From a checkpoint of a small transformer trained on Wikipedia: 9 layers, LayerNorm before each block.
MLP neurons of a small language model. Each row is named by its layer, matrix (up: input weights; down: output weights) and neuron, and shows model dimensions 64-159. Each number is 128 + 24 x the weight over its row's rms, rounded and kept within 0 to 255. Numbers have three digits each.
After each neuron's rows, "fires on" lists the tokens most often at its 100 highest values on Wikipedia text that the model never trained on.

L4.up1349:117130110132104152109088089078116098115091144137130121115106124095148148160177130155156124072132129128140154156109104109190132141117121166137143135103140117116099155165139159133135087156132120182182123098127168143092105117104121128156117101147134136138129118147118130107148107098172118130
L4.down1349:097094183110096177136149131114109149108139160115090093079153148114138136136137151147155121149118120134120111158100133131142139107120083104158122111118149134121119084112107134117113138113115109139108155133141121121145100128138141152077152118108169118137140140153147087173120155128154147122
fires on: " |", "ing", "st", " into"

L5.up139:123153101152138106171113102118076153133134146148145122140136127098142176152131140099125119127119120128112130098126132128141196144124092145150099102128087127161109158145126104105116164144154098128135155134104113123108122095143149139106147134148106131087126158114134107143121124112179136124
L5.down139:072145134078090143114112098125142177086113145148164159137104134129106161063102149151145170150179129125107179115141151100107137134127131102126122144143093144126158144131131144140117144136129135129129141128143100100156110132142078164126083119163118103132100136123122126106116163145106121137
fires on: "k", "t", "c", "n", "ns", "ll"

L4.up1146:113140084163121134103121121127123150168122109138123073132099166142145151106140156114098107159056137093130178136112143124128159117142120130140113087128122131119111109151159117131108132156105152102155128127117138153183167092126131115080182144174166093146113177126160092117117119091190118099
L4.down1146:071144158141103112114113100102137131136129131170162103116079142172146140109129182142151109152146132123137121108123159105156160141129132108158098139106118132104145097157135117132137168111172135105126128127110162167129148120135128124161141114123087103121059161160102141106152082154155119113
fires on: "h", "t", " |", "ti", "ust", "c"

L5.up771:126144088102131139145150133135128121162121113169146133105123124163135144155112128137077142121109157094144114137159094105139160154138112138159095146096144134132110090124108107119115144120123166109142143129153119109110099181115098090136141079158113151114124164151128187168147122095134105127
L5.down771:141116107176126149145197118165081134088167158120101123131139123144143185109128185138095134136154127167142106134125093143118109181109176131131127116125181140105105121118045109142149124132083146161152152138080112162128128114116129139110112138156157119120158113138114103109111089127135104105
fires on: " |", ",", "|", "ed", "d"

L4.up1366:105119154114119105140109159127100099081138105135127120113121118127131126165120165095046154107146132131150146150111092179102101117185166118105110143132131159141168138131088164102092114165130178113140114093096114138189121108130123130134143122122125148116104111150141144160134102109147099123
L4.down1366:076097186112119152119127133140156138120097158105140162103112125152121063154156149153098163139143125174105135154114115132136128090131143165158123129120148091144168127113162129145118136115113132134145120129116161114099136140105158126108169126139105161153127130170118151144119137097164120140
fires on: "r", " mer", "ura", "ll", " stra", " tra"

L4.up26:144100105136085133144098167111112090141064142125135125113145104149154137114135098121143160154153127095099144121115129150168133134136126124116126075132146121126089104116108157122125133128142145120133150101148121163141164143099139111145171145151144091129124106120120119115146163125125136094
L4.down26:130151135137089114157124125094110153120140151121145128112112139119113097131140133162145113136148112134119120136132111158104169097119187141111067097080157131123143109127180079145113140079135113152096159160166107084155118148126123128151131158138104114121182127140183124126163151105132165117
fires on: " re", " co", " cross", " ass", " Re", " by"

L4.up1127:134116107167158102158113127125125083076114118145125129164151120141107168137112148125151090113103101112090084155085134107145094154167094159096145120142106113173117134124140095158078113148154148104124113091088163159086110123137122131105100125134108140138161096111111152176120128110124123115
L4.down1127:132135100101152103128109119143124151124156121107119087158115125119102177112139094124114065104127156139155106125128125123134164112133075131135096159154115151134102142168135117172112082144142163142107119131107117146124109128112152121146154093095135121127098184148101118137137114140157118196
fires on: ":", "/", " /", "ng", "g", ";"

L4.up422:073144131142147162135103103143116121111130114116126132172149158113112134112119133069097111145117087089139103117095064146145115108161143169119096157173120159135165107157102101161144109118167128111101097136112100124110101092138141116110126134146140092106122131127119147124111130115122136115
L4.down422:117139110176157112135116137131105147119130144141161087092139141104126111139112138159120103114087092093103177146159100187181189144121118087174140126123073157133129136151134142138163132123123066113101111141151119154161102109075114076143139152114137162153138139170169103120109108150101144118
fires on: "n", " N", "d", " n", "k", "ni"

L5.up1525:156131128157147143113107093134113148106146158132134111157155142143077103141126092074133165124140087140129139126123130104131112171121100146151140092147137134182107114118141105127094143116126104162142123106110140107149125121118132114161140088166118143111122127103148183144147091139135115119
L5.down1525:130095144113099151136134108112141134123114130175155103117166106118123100098131191102145103094153136116167151181132161159142188107131131127093137137154155127104118124113192140107164142138119114095122105101114143134136164139119135102145101103105123099141117144120112123156137129147121132127
fires on: " the", " Li", " to", " of", " on", " |"

L4.up334:112120101110162151098142101111099129121081100127126110147113129160097130153145113143103120132144094117136169123079142142164098121142146130183108108113089128126116149090072115117109143144132129144136108101104161148152115117120118100147159117134162119072163154113099110194112141144119093126
L4.down334:131131129145118122139173120120122152149115145139145146098139112093065114155133112124139124111149165118074125129124134135081149094144112150121129143129128159144128122189164117105188150129133129105129135137156146149162137152127127126098149134109135116139117119114107123089119156142114152122
fires on: " and", " the", ";", " to", " To", "The"

L4.up1499:138120125128127125110129145115065107101136151133184125136137084145113123126110139104114126110075140133142127077125152125196132145153089119075119093149128142122167145079121145110152161140166118116122121084130138165107130181090136134108135103136179174144149117114105134157129083101134100106
L4.down1499:109110157134183115118101127092129142128127139125126143134115126144146142128148141168168136122101144111121152126127105126151141101123139139135070157132141115182140111131079114101108137129133115109155134129130157146161126137118109139114087112124081135106139097124152116116138143102125121136
fires on: ".", ":", "ic", "c"

L5.up819:115181080143110113113125099131115153108145103145123091139106093128119135137097120138135137127180163115102108104141090135135127143106099122103119094121140122152125137158124175166125151170111104136103181087121152105129074118127129178141162080134128105121134111125132134133125126167127113154
L5.down819:126098093123113164172097110129122131129107139142126125111147104126125108139144081141120122114136106115156131137144146145114100127143191144116146094121092129084114125141097090114178147137149129131215104109146157163094162134089118163156114150172116126134098137125138108150123148146126150133
fires on: " in", " on", " |", "ing", " recording", ";"

L5.up522:086108130149140083172090133122093106133132130135155120105175090155112134139165145123124112114124134080111114150133129122164103127122097148103098082164180094101141097187109148185130061139146130138138161123128139131104135121153122110110143169144151124120138109121134139141142100109125116103
L5.down522:152181143139124128166144127126108115111096125151123119171147146141127155121098099165159156130127110154153117138114125122108113102148138136099114142176161147113114158122099101138186112154120115144168104120131153113134124129099120104157138126125120151153114151096119109122129137158151110171
fires on: " |", "ing", " also", " his", " ("

L4.up205:081155127103155124099105130122093123130136117166109133146129137110093109170144117124088125074104137116115165079086121129207143143150139120111118111131090106130144140091082116118150125113104146153145158096040108124076148095090135150084127128152150142128108141184108124154143084175165125106
L4.down205:045144171112128140127152078130107153112125131113111116151143144128128115125183151134142153126129146105133126095157109124111111117106163115144108117103165096118138112110149065122089111141119102167160092171119130140132106092115160121081148116146129172134133164133105101157150126109154109147
fires on: "r", "h", "c"

L5.up1031:131148111127126080155149129125152135077094098159171094122142137085119156110109123104125133088149079123126142154112122121169144137083134133144128107122115118155162122143134111096128131086115086096135143134134103100118127150139154152131117152157147145131168158156112161103127076095155101114
L5.down1031:114101177147152195157108105112116108106103130142150082149111152097101127124123142103132162126139147100161118148093146146156093142158147108148172140086164105134122107122138101146096129108111112136104140123156132118079120118138189137127169129131102172143137109111065151150118080162146126145
fires on: " of", ",", "um"

L5.up86:114172110112138124127146137157154097111094123164090118124148125115098171143176134103164128102109098127119116109138132106165130103116140115163114086125109139081146110155136127177116070124127126140167149142095156143145081101113106115134149127178166145076116143129094129108144119118158099131
L5.down86:154120128096107124151101149164171124140118148151175153120117148129092149128137164108131110129137136107164117130147096126160154130141145118133136147101149100143180149081081143176094128147110084112160148126133129131145133084155141106130126134097101127153170127116105143100177132109154129111
fires on: " /", " the", "s", ",", " &", " del"

L5.up789:149150105110103130148115153151096129113152113137114085182080125117095120154190151078134109109124132160085123107110146137164156118131151138094142159108108138117160107118127109138072119119127132136150146086108135137117119088155143110133129133175157121120133075108139133121128129131142118125
L5.down789:127075140118128144123134127108135149137155143131150152090154133131135167147072148168110130118155129095122132117147069126136128118131110080114123153094147145140122138112151108119163116116096108100160128150141116108138134120133092114130110142111156108151144186148134105124092126106179112089
fires on: "-", "n", "ni", "r", "ti"

L4.up375:164111141104095166152114130134080134151146096135163122114173142123088121114123135130095122152082125105076103137112120133129121120153126153128126136121093116125134091172109149150102131134139147100124097069127118137111147088128128093089125143160116129133097102092120145148145077097126123139
L4.down375:107115122134154113111168130140102154112121109107081125119088113138142148129121155110119124111096144160127093127113086112140156119134127108155133137140128146122128120141117191158082142156112128119155160112150124177074138148151131085138101150095146133136125142109153104100112118131109152088
fires on: ".", " |", " pra", "|"

L5.up795:116133112137106134151157155126119146084089127185170121096124097111130175153138146126142127099144069087137129169110130141140149149106125156153099099130098130106131095104085121096114088110150085105114177156125130079153143160099119147139145110146155145102124122153142166136144105113142138103
L5.down795:125121154148113169141136086126134103151166151158140089143140120106157116143135146149122159169122096097146088097120121100169119139119116131145146109122111099134149127139126158123114136105126140126087154140151120114106154128160203161114088115135092107155169137113100151083132103167144146138
fires on: ",", " of", "al", "ic", "atic", "cal"

L4.up970:078132139164140146130152141128092115126110104137121133106112065162116140139152128120100151083124087141122134141140149142129145152120104155134147155087080134108144101102123106103121122128160102094104145123083138106122115114087163142099108137156129119119138164115162146083145110130158072118
L4.down970:134162124133083138129090149108150119139149101132132191126146113130133125110140144137119105122095102157109143086150151141127143110131113158166131066099132133139145133115130108112110080118105106165104143073134151140147145146079129095097081117131107126134191094124098146127133115139141126140
fires on: " m", " such", " known", " very", " of", " la"

L5.up633:085109114130113129129112125139092099082124108145122109137131099115067133141146125102128133173131118153081100139117111110107144086137096138116105179162113088156125062165113170200104090109124148094141091123110095143145127117119128115152146128138107172114112141132116148166138106091069125096
L5.down633:168194090120126178115183092093125110142132117144119088136133158124164128173124114148136157163159138124130114096122134149097100160144132109108103135134134141158101123116127149143127147140125111149133139084144131130155157126142127121132155125122131106132110142158158107164133080086113118129
fires on: "l", "n", "anc", "ea", "red", "d"

L5.up58:119102126109132123130151120130094119141114151147159106123099123146105131114103173104076110150158124091118159118140102176146157180117097133135086144072133118128123118127096108126161124122124141105158175122106103105120142126130118130109155119149145150141142147103159161136138062126178086122
L5.down58:133120136131160145134126137145115130114143138106092165114188115140143138137120145130142116145182170140155101120120053148126137126135088150134106104146193109116091133132128141082103132112109130204154149154100103146118150143136135142102125113164140160106129080122114138113116095172157127110
fires on: ",", "dr", "rit", "att", " |", "c"

L4.up607:053123148120167091109147160103116104102156135146087142137108116101159146105112131125120093117134131121170125127090165112151100153103125117159162128152118132157119125078103108153142157136151104129108148166097145194152103160100155106130145159115113168121116134115110149144158110114099136087
L4.down607:174136127148104157135094122135164135134108091102181106141152157146142106169149138157122154129142113153137081126159093096050128171117138098142155123115136122102135070139168098137109134170126170104096144115138150094172117155113100122148114176120126086173124177185148124097117161147145126116
fires on: " a", " first", " very", "lad", " was", " Central"

L4.up648:096175128152111092114105138113118118116112119177167135151145108161155151103122158090104138153073142113145140128111101137161106135135074146123141186103151104155152133102102128176105121164124112107112092144161135124125100126167135122135133095097125141113148152129113127151129109136135123120
L4.down648:116137122124178134175118149155112115065086163141120105149146075148126101101130166133150114124110124115173142123137158098165129116129141134182103156102181133097111117106131129121131113126129162102087118108172123136139117118130102150131117123135175108089126141109117144110124173141129128155
fires on: " New", " United", " National", "ad", ":", "ng"

L5.up992:114144134127152129169101174147099105124095077138128100128138107109078154120158135118150118108132102145146166145126122111158153175124138172123107156138093097135121132106134141160125102103148108100119191109128105120120113172122152145106122097138102135126150157115117116124119135126120153091
L5.down992:103103172119093120127142123092149134134173113105119108164137135131100084136124127159147091139135139128156088126108151173103127141122126110169145152121156142117120140112134132141134148142107134152156129110137124141150164113099150130079122118100126120123118129062132153155114146148128107097
fires on: " of", " years", "mo", " m"

L4.up236:082115095161154125131133130110075105138129141128110158151146158142151159149127109122122140121125088129143145130067118140146127144148124118140089138156087139135127128125123144159095130103155140128123097087098125114133143111164099116111169135160115125131131092142121184133087131118104141137
L4.down236:129114122081183099131103133137119142093190141054152143137116084122133136119144088134156102093160088115096130109118098111126149135119128130102095102079172103154165149141153140078140119143103137135094125147155115144150095131102118131134079123120142131138145118144084104149141114062133148120
fires on: " At", " /", " at", "/", "–"

L4.up293:157112104133132129145138159105113101121150091133122089144118113128122149149098121110080113143076088121139140118155091134132108108130134125114110105139131118099114128171145173128092154112131127172140154108140134097119103100134106147164130144146163114095175093140145179119122082144128153120
L4.down293:153121122074144166123147117158113113104171109137092134151166156145139131127107116157173159104160136135070119115150127100133132153113117144132105135072156140140187148078117125160122105143134122130103113118163145183104120126077081150160155106133100112110130123152181116129106128135163162140
fires on: "-", "omp", "ff", " un", "ti", "po"